config.yaml
vocab_size: 2048
norm_eps: 1e-05
rope_base: 10000.0
attn_scale: 0.177
init: "normal"
init_std_up: 0.0362
weight_decay: 0.097
lr_head: 0.0061
warmup_steps: 263
train_tokens: 80750000
MLP neurons of a small language model. Each row is named by its layer, matrix (up: input weights) and neuron, and shows model dimensions 0-63. Each number is 50 + 10 x the weight over its row's rms, rounded and kept within 0 to 99.
Before each neuron's rows, "fires after" lists the tokens most often just before its 100 highest values on Wikipedia text that the model never trained on.

fires after: "k", "g", "aj", "c", "lo", "S"
L5.up562:54 63 48 37 50 56 24 39 40 60 46 50 56 55 64 66 54 38 64 45 61 55 61 50 55 49 46 34 39 69 51 42 41 52 49 49 34 55 43 59 43 73 51 77 62 58 42 35 48 36 51 66 55 64 39 44 48 61 41 49 48 34 34 46

fires after: " m", " L", " l", "m", "b"
L5.up48:60 51 73 33 48 52 47 51 48 44 48 43 55 51 44 44 45 47 67 44 53 54 43 55 45 39 65 40 41 44 57 62 58 63 45 52 54 60 44 51 35 44 58 44 52 42 47 31 46 28 41 57 39 59 50 51 53 52 51 69 42 47 32 48

fires after: " Comm", "ur", " Com", " comm"
L5.up432:49 40 67 42 43 66 48 50 68 65 57 41 66 46 45 37 61 39 49 47 50 50 44 58 48 65 61 43 53 33 70 57 46 31 55 38 52 39 50 48 42 53 66 41 41 53 25 55 42 62 44 60 21 41 54 55 61 50 71 49 49 54 68 43

fires after: "r", "em", "ol", "mer", "ur"
L5.up103:36 52 60 58 44 63 35 24 49 40 45 52 73 59 48 45 54 37 52 31 46 61 54 45 50 45 46 44 44 56 48 56 48 33 49 30 53 47 69 46 55 68 59 51 61 60 56 54 56 61 71 57 52 53 65 56 80 61 63 54 45 54 56 30

fires after: " e", ".", " (", " ", "ro", ","
L4.up406:41 47 61 47 53 60 44 58 31 66 62 43 51 41 64 50 51 40 39 39 44 59 56 36 52 55 48 43 31 49 51 37 69 32 35 58 51 48 66 58 48 62 58 64 40 55 51 46 45 53 53 61 52 58 47 52 69 56 58 48 50 53 74 33

fires after: ".", "\n", "A", "s.", "es.", ")."
L4.up145:46 74 62 44 47 58 48 54 43 40 56 48 47 25 64 59 47 52 47 49 62 62 61 44 59 61 58 49 43 43 47 41 64 47 44 48 56 48 58 53 41 55 56 52 45 51 50 51 48 50 62 53 45 45 53 39 52 47 59 63 48 42 55 45

fires after: "\n", " D", " s", " c"
L4.up234:60 51 59 39 55 45 60 29 44 49 27 45 66 50 39 44 55 72 35 38 59 38 44 53 54 50 30 48 50 52 53 45 45 53 62 40 58 44 45 58 40 52 59 48 57 43 45 55 76 60 62 57 64 58 57 38 56 45 61 53 44 57 29 46

fires after: " +", " Re", "ip", ":", "otes"
L5.up591:43 32 72 44 60 47 47 42 16 53 45 46 64 34 36 58 42 19 46 53 47 51 55 48 46 45 63 47 41 63 59 53 53 53 46 57 34 54 60 62 38 54 65 60 54 52 58 49 51 54 60 60 40 44 32 69 51 46 76 44 50 40 44 41

fires after: " St", " Lab", "St", " con", " st"
L5.up3:53 53 55 45 54 54 53 55 49 55 51 39 72 45 38 39 52 48 54 38 57 41 43 63 76 28 29 44 44 57 64 53 33 42 37 56 52 59 39 63 50 47 58 58 60 40 34 44 59 56 73 55 39 61 44 55 61 56 55 40 51 52 41 62

fires after: "m", " M", " m", "u", "v", " V"
L5.up378:42 41 68 31 58 62 56 33 53 49 40 45 59 47 52 61 49 58 33 54 66 40 64 45 49 49 43 54 58 54 53 49 51 53 63 56 46 71 50 47 40 39 48 73 54 49 37 52 41 55 64 59 37 55 35 34 60 51 51 55 43 59 58 42

fires after: ".", "-", " '", "er", " un"
L5.up0:66 51 42 42 41 37 56 47 22 52 61 46 54 26 46 44 47 49 39 35 43 45 54 54 44 39 60 40 72 53 62 66 40 42 36 64 39 38 79 47 53 58 62 56 46 51 34 59 47 55 53 54 77 50 35 54 44 74 45 55 48 51 62 51

fires after: " e", " w", " G", " W", " E", "W"
L5.up566:56 63 76 38 50 42 54 56 56 61 39 40 48 38 39 59 43 51 52 41 52 59 45 41 57 58 36 34 44 35 51 58 54 41 56 53 44 46 54 52 41 42 46 37 55 44 61 42 47 58 72 55 34 51 41 54 55 48 47 52 37 53 55 43

fires after: " |", "-", " Rep", " N", "|"
L4.up250:48 56 57 42 44 50 48 38 49 40 49 40 50 46 65 55 50 41 54 41 63 56 36 59 48 59 62 47 53 52 71 53 45 50 41 37 60 52 45 56 46 48 67 41 55 45 45 44 58 51 60 51 28 41 57 49 71 51 55 56 47 47 47 57

fires after: " 199", " (199", " (200", " (201", " 196"
L5.up419:50 45 60 51 49 68 41 45 54 49 50 48 66 37 49 41 43 35 54 32 37 50 45 53 55 58 33 43 48 49 53 31 32 53 45 37 42 46 63 60 43 45 78 61 46 50 59 42 46 84 65 59 42 40 31 57 46 55 42 43 44 51 56 53

fires after: "-", ".", " (", "|", " |", " Re"
L4.up12:38 54 44 52 50 62 32 42 40 58 38 48 54 32 61 49 57 55 36 43 38 60 46 30 51 57 59 55 58 49 54 49 59 37 62 58 58 47 42 36 39 64 58 70 63 50 51 41 46 45 67 49 31 34 48 48 70 54 55 57 50 40 44 42

fires after: " |", " ", "ate"
L4.up352:54 53 52 37 43 58 27 45 47 64 57 42 51 37 42 58 51 38 62 44 45 49 54 41 42 38 46 45 29 44 45 63 46 29 52 51 53 46 63 71 50 36 45 46 43 52 62 54 34 57 38 54 37 47 54 45 49 64 40 45 44 55 53 41

fires after: " t", " st", " T", " con", " ret", " |"
L5.up284:52 52 42 39 63 44 46 44 45 62 60 36 55 51 57 35 46 57 27 57 72 32 23 52 57 51 39 33 50 33 58 56 49 44 40 47 43 52 56 61 49 63 52 40 60 72 48 48 48 38 68 66 69 65 53 54 51 56 47 57 56 50 57 58

fires after: " (", "|", " Con", " h", " C", " T"
L4.up601:51 56 47 53 46 67 29 54 48 56 74 36 55 52 46 26 51 60 45 44 44 54 58 61 45 49 59 62 50 58 60 59 45 53 63 50 54 44 50 50 51 53 81 51 46 53 40 43 40 41 57 53 47 48 54 53 55 67 48 52 39 69 51 58

fires after: "\n", "==", "==="
L4.up437:63 48 85 46 42 49 48 45 58 43 40 44 56 28 45 54 40 43 55 55 54 49 52 37 59 45 48 52 49 45 61 72 53 39 54 39 41 57 56 50 39 69 70 56 53 50 50 57 53 55 57 60 55 39 46 56 59 48 72 64 34 56 49 51

fires after: " (", "-", "/", " \"", "A", " un"
L4.up172:40 47 56 54 48 50 37 33 55 51 56 42 54 37 57 55 43 42 44 45 57 50 36 61 48 61 47 56 41 46 60 38 37 40 44 59 22 60 60 43 41 55 69 53 30 46 56 43 45 49 47 66 42 52 51 44 68 70 61 57 58 32 36 22

fires after: "\n", "===", "==", " (", "-"
L4.up31:60 46 57 49 42 46 56 45 31 70 57 42 60 27 47 43 37 48 40 56 50 49 66 51 50 41 50 46 56 54 64 65 43 47 45 47 66 45 73 63 51 49 69 55 44 45 55 34 53 44 58 54 54 54 50 57 58 56 59 67 45 69 66 51

fires after: " to", " For", " At", " in"
L4.up202:65 45 44 56 43 39 52 40 39 55 43 42 42 48 44 25 38 28 58 42 68 17 40 54 59 53 40 59 34 44 46 57 33 44 61 58 53 43 46 54 36 52 60 57 52 36 59 48 51 34 46 76 59 55 42 53 49 70 56 53 51 52 57 49

fires after: " B", "b", " b", ".", " wh"
L4.up409:47 39 64 44 34 41 28 46 21 34 51 45 53 46 56 42 58 58 31 45 40 48 54 38 48 38 52 44 34 37 50 55 55 50 32 50 51 34 56 54 53 48 60 63 54 49 54 53 43 60 56 61 56 40 24 45 61 55 62 59 48 43 62 34

fires after: "eb", " m", "w", "b", "ab", " km"
L5.up474:42 47 72 33 57 45 37 44 51 30 49 43 73 45 45 55 54 40 59 47 44 50 52 54 47 46 46 44 41 45 61 65 60 49 47 61 47 64 56 51 54 52 58 58 51 43 40 41 48 47 53 54 22 48 27 57 58 46 52 58 52 45 54 32

fires after: "\n", "-", " C", " A", " F"
L4.up531:62 53 50 41 61 50 54 57 42 48 41 36 45 49 46 28 30 43 50 40 43 42 54 46 53 45 28 61 36 50 57 67 44 58 58 54 43 53 53 68 59 43 76 54 54 39 46 47 69 70 47 56 64 61 42 50 46 66 53 56 52 44 56 45

fires after: "ud", " C", "gan", "ong", " up", "ch"
L5.up507:62 50 64 48 24 65 44 35 45 40 60 45 48 50 42 46 46 52 37 29 42 31 60 55 53 31 44 43 42 52 59 55 43 45 59 33 40 49 55 60 48 40 40 39 52 55 33 25 42 44 56 62 60 71 59 66 39 61 50 50 43 74 52 49

fires after: " |", ".", ";", ":", "-", " to"
L4.up457:27 65 64 58 52 72 54 58 51 48 41 44 59 33 54 48 35 49 46 52 42 54 34 40 50 60 55 47 52 49 69 46 46 30 42 58 51 56 51 54 39 61 49 52 57 48 42 52 60 48 60 50 23 44 57 61 64 60 58 46 45 41 58 45

fires after: "er", "at", "ou", "an", "ang"
L5.up528:66 42 44 41 40 41 59 45 50 53 41 45 46 36 60 55 40 45 45 45 44 54 50 64 44 48 42 71 63 32 66 40 27 59 41 44 43 39 57 60 23 52 47 49 56 69 43 42 52 55 34 65 52 62 44 46 58 55 52 36 52 57 32 54

fires after: " m", " M", " b", " inv", " qu"
L5.up329:60 51 57 47 47 52 44 38 42 64 49 42 77 50 41 43 64 33 54 38 58 52 53 52 53 57 61 40 45 58 69 42 46 41 44 35 38 63 50 43 53 53 76 66 62 58 43 57 59 60 62 63 35 65 65 43 61 59 52 46 65 62 41 48

fires after: " the", " at", " in", " of", " In", " for"
L4.up463:59 52 51 41 41 43 40 42 35 47 41 38 37 44 35 24 39 49 65 37 47 31 35 44 77 65 36 57 54 50 52 47 12 49 60 69 54 45 53 60 31 48 49 52 59 42 51 46 34 47 42 58 60 48 27 53 54 51 47 48 53 52 43 40

fires after: "er", "ur", "ul", "om", "or"
L5.up299:47 43 59 44 44 33 41 41 56 43 34 46 48 43 43 55 56 56 45 51 49 41 39 55 40 61 67 50 57 51 58 60 49 55 42 43 50 45 58 46 42 55 56 47 50 50 38 53 59 41 63 59 44 58 46 49 56 57 53 49 33 57 58 37

fires after: " the", " 199", "00", " 198", " 197"
L4.up588:71 34 56 46 50 55 51 59 52 43 38 41 47 33 46 31 66 50 52 45 47 48 63 44 58 51 44 33 56 59 53 52 37 48 52 32 30 59 65 51 46 59 57 46 41 45 44 41 30 50 55 49 55 55 46 81 58 60 50 54 54 56 52 38

fires after: " B", " M", ".", " y", "w", " b"
L4.up558:66 58 57 32 57 54 25 53 34 44 52 51 46 36 37 62 57 61 26 41 52 58 60 43 55 55 57 51 51 44 69 50 49 42 52 58 57 60 55 37 47 35 44 50 63 53 47 40 40 46 43 49 35 56 50 45 50 49 51 57 53 34 58 34

fires after: " p", " int", " cons", " P", " re"
L5.up29:39 45 57 37 40 68 46 42 43 59 44 40 63 33 62 34 57 33 62 45 61 45 43 57 47 55 40 46 40 44 56 66 42 34 28 53 43 56 56 49 54 49 54 50 44 54 68 51 47 65 59 62 57 49 44 42 66 53 67 50 61 36 40 41

fires after: " m", " Sp", "s", " Res", "ass"
L5.up349:48 46 44 49 56 60 35 49 44 31 39 40 44 45 50 62 43 43 61 44 36 43 35 53 49 49 47 41 44 67 49 43 53 57 44 40 23 52 47 64 31 61 57 56 57 53 45 37 46 50 59 60 40 58 40 59 48 57 58 41 52 47 56 31

fires after: " the", " in", " The"
L4.up515:51 43 52 33 38 42 52 50 42 42 51 41 36 34 43 45 52 62 52 50 52 43 59 43 56 47 60 47 56 49 46 53 24 43 50 62 54 46 48 82 44 45 58 62 47 56 57 30 46 37 60 58 68 61 57 68 70 58 40 72 52 44 56 47

fires after: "er", "om", "ul", " U", "am", "ass"
L5.up75:67 56 53 41 32 55 43 35 57 42 33 41 72 32 51 42 33 43 50 46 52 38 57 56 49 41 40 49 58 62 54 51 50 70 57 43 49 47 56 55 54 52 49 46 54 56 39 54 49 62 50 58 56 73 46 52 50 56 43 48 53 58 60 46

fires after: " New", " w", " Th", " Sec", " W", " mon"
L5.up614:63 44 59 27 43 54 51 54 48 60 53 42 54 47 25 50 38 60 60 48 51 45 46 53 43 30 43 60 50 33 56 56 40 56 56 47 56 50 57 49 37 41 48 40 71 37 38 37 43 68 36 48 47 49 55 50 58 47 49 43 31 64 36 39

fires after: " in", "In", " In"
L5.up543:43 48 56 50 42 50 55 29 56 48 33 38 64 29 42 29 36 33 54 44 47 59 59 53 67 49 48 53 39 46 50 30 28 56 47 47 56 74 52 67 36 49 46 50 53 46 46 28 38 52 70 49 61 74 60 44 65 59 55 51 52 62 75 48

fires after: "a", "w", " O", " E", " e", "E"
L5.up222:41 48 61 31 55 40 52 44 52 41 50 47 50 36 52 52 52 59 42 34 44 47 60 39 49 39 41 46 59 52 47 50 55 43 43 49 65 40 64 58 50 37 60 44 47 34 47 44 32 55 59 84 39 48 45 54 51 61 51 65 43 45 62 44

fires after: " H", " y", " m", " Y", " s", " S"
L5.up481:52 42 68 37 60 43 53 37 39 60 54 44 57 42 52 58 49 49 52 59 43 43 31 52 49 45 48 56 48 58 45 55 53 60 48 46 56 44 50 46 40 53 45 54 62 42 48 41 32 54 62 59 28 50 37 47 40 43 74 62 34 31 45 51

fires after: "ol", ".", " M", "um", " O"
L5.up466:47 33 71 30 35 54 46 47 41 61 60 48 63 36 66 52 47 57 39 52 46 59 54 35 53 38 40 62 43 51 57 46 41 52 60 49 53 41 69 55 52 42 63 47 65 35 50 50 47 60 42 60 30 56 40 57 58 52 64 49 37 37 55 37

fires after: " D", " R", " C", "c", "ed", " h"
L5.up529:54 41 49 42 53 65 29 32 35 40 70 39 48 55 59 31 48 58 45 37 57 38 40 56 59 58 54 52 46 53 65 61 33 48 56 42 50 54 52 54 45 59 63 49 83 68 37 40 57 46 50 54 37 46 55 47 60 78 45 57 48 56 32 57

fires after: "-", " |", " ", "|"
L4.up481:41 48 46 56 55 48 47 68 52 57 52 37 47 39 58 45 51 47 59 37 52 57 61 40 54 59 59 58 50 56 62 63 42 69 56 48 29 57 57 50 45 45 77 84 34 50 52 58 50 46 38 51 58 43 41 39 49 60 66 61 25 37 53 53

fires after: " The", " b", "-", " f", " m", " M"
L4.up376:45 47 71 54 53 58 58 53 30 59 65 49 56 44 51 49 63 34 28 37 58 42 70 59 46 47 56 33 52 33 44 47 68 49 39 54 51 43 59 44 46 54 72 54 50 49 45 48 44 43 30 68 58 64 58 48 54 51 65 69 49 43 35 18

fires after: " ch", " tr", " str", " H", " v", " vill"
L5.up231:46 42 56 46 57 46 44 52 54 49 70 41 52 52 35 44 50 43 52 37 34 38 49 51 55 37 45 45 51 53 46 60 39 45 49 36 48 55 65 69 51 49 57 55 50 55 36 23 55 40 61 52 47 51 52 54 69 60 60 48 50 53 61 52

fires after: " the", " The", " m", " M", " p"
L5.up2:36 38 49 53 49 58 39 55 36 53 48 39 55 44 59 27 50 29 40 33 46 50 49 55 42 64 55 46 41 43 38 43 60 32 67 49 45 46 46 59 43 55 70 59 47 47 53 48 46 68 57 60 40 52 55 58 72 50 60 71 52 51 54 34

fires after: " W", "w", "W", " w", " there", "re"
L5.up328:52 53 82 36 43 49 54 37 43 46 38 43 50 35 35 65 56 55 59 46 36 52 52 55 56 45 37 49 27 49 54 41 56 43 61 62 29 51 55 60 51 44 59 54 47 42 56 49 44 62 56 54 32 46 40 65 71 53 48 67 32 59 51 44

fires after: " the", "==", "===", " his", "istory"
L4.up546:63 53 61 56 45 56 53 52 49 56 47 42 58 50 43 39 32 32 53 44 39 37 51 44 53 51 58 41 63 48 70 58 55 54 54 25 42 52 56 69 42 52 54 39 47 54 43 50 50 42 62 53 42 58 38 43 68 56 47 77 51 65 42 52

fires after: " ", "u", "red", "z", "im", " Sup"
L5.up485:46 40 52 47 45 52 38 40 42 62 60 46 45 33 43 55 56 44 56 60 42 52 48 35 53 43 63 47 51 43 61 45 60 51 49 39 30 52 73 40 42 57 57 70 52 54 33 50 42 39 58 76 35 66 59 55 61 60 52 77 31 72 55 51

fires after: "w", " Car", "u", " oper", " wh"
L5.up521:39 57 64 37 38 44 44 41 45 61 45 41 45 29 50 54 64 28 68 52 36 54 47 46 47 65 49 50 41 44 43 58 59 61 53 41 49 37 62 34 48 46 67 57 50 49 55 45 67 57 59 67 50 50 24 38 64 69 59 72 34 44 55 45

fires after: "-", " (", " an", " up", " un", " n"
L4.up104:57 52 72 51 37 38 44 45 37 44 52 40 64 39 57 37 36 51 44 26 74 33 42 54 52 52 54 57 47 39 43 43 36 53 28 62 58 44 55 49 51 52 52 56 47 52 52 49 51 52 51 60 33 71 49 53 60 75 55 51 45 38 38 43

fires after: " on", "\n", " On", "On", ":"
L5.up120:43 52 49 46 40 67 49 32 38 53 57 43 60 34 47 56 52 51 47 47 48 24 52 37 56 45 64 46 47 44 48 50 56 46 47 59 44 52 54 55 27 50 62 70 58 53 55 47 30 51 52 52 50 34 48 58 51 51 57 70 56 47 47 33

fires after: " B", " m", " M", " Y", " b", " w"
L4.up421:52 39 56 30 55 60 43 49 30 42 37 46 43 44 45 60 57 50 45 51 37 55 51 50 47 42 62 46 53 68 58 50 60 57 45 48 50 59 64 49 43 45 57 66 52 48 56 45 48 52 43 55 41 58 49 49 53 41 71 64 39 52 69 24

fires after: "\n"
L4.up545:53 29 60 56 50 39 31 37 43 36 44 40 44 49 64 40 55 34 37 48 50 40 34 57 68 49 50 56 32 58 52 43 45 46 53 55 34 61 50 57 30 64 66 55 47 54 49 49 66 68 42 57 47 62 50 48 50 53 65 48 51 41 35 42

fires after: " S", " the", " at", "s", "S"
L5.up174:50 40 62 42 37 48 43 38 53 29 47 43 62 38 44 47 31 55 64 27 52 44 53 57 54 39 51 39 46 50 76 51 43 39 44 58 41 44 47 69 45 60 63 67 64 53 59 49 49 58 38 62 44 61 54 39 50 61 37 42 45 45 49 42

fires after: " (", "20", "–", "-", " (201", " (200"
L4.up271:52 36 60 32 41 80 46 40 26 59 49 40 53 36 66 45 57 66 60 40 44 45 33 59 49 49 52 38 66 59 58 41 56 39 43 40 41 52 50 35 54 56 85 43 49 28 58 56 47 62 55 50 53 41 51 66 46 50 48 57 40 60 66 53

fires after: "|---|---|---|---", "|---|---", "\n", " fin"
L5.up212:51 45 52 41 32 83 41 42 50 58 47 42 62 47 46 47 35 58 54 51 48 38 64 57 64 41 40 47 45 60 51 53 44 40 38 42 50 61 43 58 48 38 58 57 53 62 48 30 54 47 65 50 52 46 41 28 49 57 55 35 46 40 56 45

fires after: "\n", "|---|---|---|---", " te", " a"
L4.up281:45 45 49 52 48 55 52 43 55 54 57 46 57 43 31 46 49 35 49 38 67 50 49 52 52 50 47 50 30 52 42 49 36 51 39 63 57 48 53 76 43 49 66 50 50 60 44 52 54 67 52 51 48 52 28 44 49 48 72 66 33 28 60 46

fires after: " Ch", " m", " a", " pol", " A", "very"
L5.up98:55 37 61 22 58 57 38 41 52 42 41 41 59 51 21 52 42 58 48 43 62 47 49 63 35 55 43 44 49 36 53 57 49 52 46 51 64 47 78 50 54 42 59 44 60 59 64 49 58 47 53 44 48 60 43 47 56 58 44 38 44 31 50 45

fires after: "b", "w", "umb", " 30", "eb"
L5.up221:44 52 54 46 43 57 47 41 56 36 40 47 59 47 46 38 59 26 59 52 55 61 67 53 60 56 49 32 39 48 57 43 76 40 58 49 48 66 61 52 52 69 47 63 45 57 44 29 53 44 49 51 35 52 51 62 44 57 58 62 47 34 56 37

fires after: "om", "ass", " Is", "k", "ens"
L5.up62:45 38 48 40 46 43 27 41 38 56 44 42 64 44 44 37 35 42 62 64 70 28 51 52 39 52 37 44 47 56 62 46 36 65 61 36 46 60 51 50 48 44 59 55 53 59 37 61 63 65 43 62 53 70 41 44 67 70 59 53 45 35 50 54

fires after: "\n", "re", " The", " there"
L4.up462:54 46 58 52 39 64 61 56 48 48 52 46 53 35 47 40 60 53 47 48 38 52 58 52 72 46 52 45 59 52 47 44 45 46 64 60 58 52 53 50 35 51 64 53 60 50 60 43 56 54 38 49 58 52 58 39 74 39 44 75 43 49 41 39

fires after: " to", " on", " S", " As", " in", "/"
L5.up553:58 55 51 40 54 48 42 43 22 58 51 42 36 32 46 33 44 60 37 47 57 29 48 29 69 45 50 69 42 40 64 52 41 39 38 55 44 50 49 44 53 52 55 57 50 55 54 37 49 44 45 64 52 50 58 38 56 73 64 53 56 42 49 25

fires after: "\n", "-", " (", "===", "2"
L4.up280:42 41 63 50 45 51 51 60 31 58 59 47 43 49 54 47 58 59 49 15 49 49 54 34 36 55 44 57 52 44 63 38 47 46 53 63 56 46 62 56 47 46 83 42 26 40 58 57 48 64 57 49 57 49 48 47 52 54 56 62 40 57 52 47

fires after: "aj", "d", "j", " K", "z", "k"
L5.up255:49 51 54 38 41 54 50 43 39 36 56 53 50 56 53 51 50 60 38 44 50 59 54 48 49 74 46 43 69 54 60 40 48 53 65 32 51 55 54 43 43 60 60 50 64 63 40 44 40 54 49 65 31 67 54 64 46 45 42 52 48 45 36 46

fires after: "\n", " \"", "==="
L5.up8:70 31 47 36 49 37 45 36 45 59 50 41 51 24 35 51 48 45 33 40 40 33 49 64 54 56 44 42 52 36 70 63 66 40 46 45 42 38 53 58 44 62 55 50 46 53 59 52 58 64 48 52 40 58 46 47 62 50 64 57 40 49 57 46

fires after: " (", "-", "y", "s", " n"
L4.up91:44 49 45 46 40 69 52 49 32 61 45 44 48 41 51 51 34 65 37 48 43 48 46 28 60 64 30 53 41 48 62 33 36 50 39 49 52 48 62 53 48 63 60 61 47 41 56 49 54 51 53 81 54 54 46 62 71 60 43 55 55 50 57 42

fires after: "w", "ubl", " Car", "ud", " serv"
L5.up218:48 52 59 43 34 63 61 33 56 52 65 48 54 40 45 55 50 42 51 56 42 61 56 56 71 53 44 59 46 39 51 41 48 54 60 43 51 59 67 48 56 36 43 49 52 59 44 39 47 60 51 52 31 49 53 73 44 53 39 74 35 45 62 54

fires after: " the", " a", " The", "The", " ch", " World"
L5.up304:48 58 48 43 50 54 48 69 48 48 38 36 41 37 24 47 56 37 59 51 47 41 53 49 36 41 52 42 58 52 55 34 40 35 36 49 61 56 45 62 41 45 61 44 64 49 62 54 26 54 65 48 45 40 48 36 42 49 65 45 41 46 42 55

fires after: " J", " New", " A", " D", " M", " comp"
L4.up353:64 50 61 34 46 57 51 43 39 43 41 41 63 46 44 42 47 58 59 38 69 42 47 55 55 47 60 59 62 36 55 47 34 62 41 34 54 59 48 43 60 46 41 37 71 47 58 47 48 73 45 61 51 41 49 59 45 60 51 62 47 72 32 50

fires after: "==", "-", "===", "|", " |", "==P"
L4.up536:48 68 57 56 52 69 55 44 43 64 40 41 46 35 48 39 46 50 26 48 44 43 43 40 62 59 52 51 55 58 65 32 55 34 56 40 44 41 48 58 38 49 54 64 56 53 48 54 40 48 61 50 39 50 54 55 57 46 63 78 54 53 50 46

fires after: " 0", "%", " ", " W", "A"
L4.up512:34 40 52 34 58 69 20 49 34 66 57 45 55 42 49 51 40 36 56 55 53 47 45 50 48 33 41 58 31 57 49 44 49 43 35 50 54 40 61 59 52 37 44 42 47 67 52 48 51 53 49 45 43 46 55 43 65 51 56 34 42 51 35 44

fires after: "qu", "j", "aj", "v", "am", "l"
L5.up262:56 36 62 37 43 57 59 57 44 48 53 47 55 57 43 62 45 52 50 41 61 59 41 55 52 67 59 40 29 46 56 48 47 42 60 38 30 50 58 51 46 41 59 54 60 51 19 37 53 49 52 76 48 72 45 46 47 54 52 55 56 56 67 49

fires after: "ou", " Par", " D", " I", "an", "at"
L5.up493:55 38 60 37 48 63 49 52 48 54 42 46 46 52 53 41 48 60 25 52 47 46 35 45 54 63 27 52 55 35 71 46 27 24 50 47 66 55 61 57 29 44 48 49 47 69 45 51 57 58 55 62 55 63 55 51 48 42 44 42 46 48 57 46

fires after: "t", "s", "S", "P", "ig", "B"
L5.up216:58 61 55 35 24 45 43 41 26 53 54 46 51 59 66 37 48 35 63 35 48 31 66 70 55 63 52 48 41 59 58 39 52 44 57 60 49 54 45 62 51 69 45 49 56 71 51 36 43 36 53 52 32 50 48 59 51 48 55 45 57 55 31 41

fires after: "-", " r", "le"
L4.up93:32 56 51 44 58 55 52 45 37 46 39 40 54 38 49 54 50 55 48 36 45 56 54 56 57 59 47 48 47 54 42 41 35 52 62 56 34 71 63 50 49 52 52 54 43 40 49 51 56 64 60 57 60 53 42 62 56 53 50 53 52 45 49 53

fires after: "\n", "."
L4.up158:62 51 65 49 55 59 38 50 28 55 55 45 62 52 54 55 38 50 45 36 44 44 54 41 57 38 58 48 34 46 45 40 51 52 56 39 63 57 47 49 42 43 66 62 40 31 49 54 56 39 59 45 43 45 31 41 54 69 61 54 51 43 68 38

fires after: " d", " I", " a", " D", " O"
L5.up105:44 49 62 47 50 49 47 31 42 64 71 45 50 50 45 41 55 64 59 52 54 43 35 39 36 57 40 47 51 46 42 35 20 37 36 45 57 46 57 62 42 50 70 67 64 49 55 47 53 56 51 57 43 57 42 53 66 56 51 51 33 46 47 57

fires after: " /", " |", " (", " m", " –"
L5.up292:39 50 45 43 42 60 56 69 49 60 50 42 58 51 57 50 40 42 38 45 57 35 52 58 48 57 54 38 52 59 58 54 57 42 42 56 39 45 51 48 39 56 75 70 49 63 49 47 53 52 63 57 48 49 47 45 62 70 37 52 54 42 40 27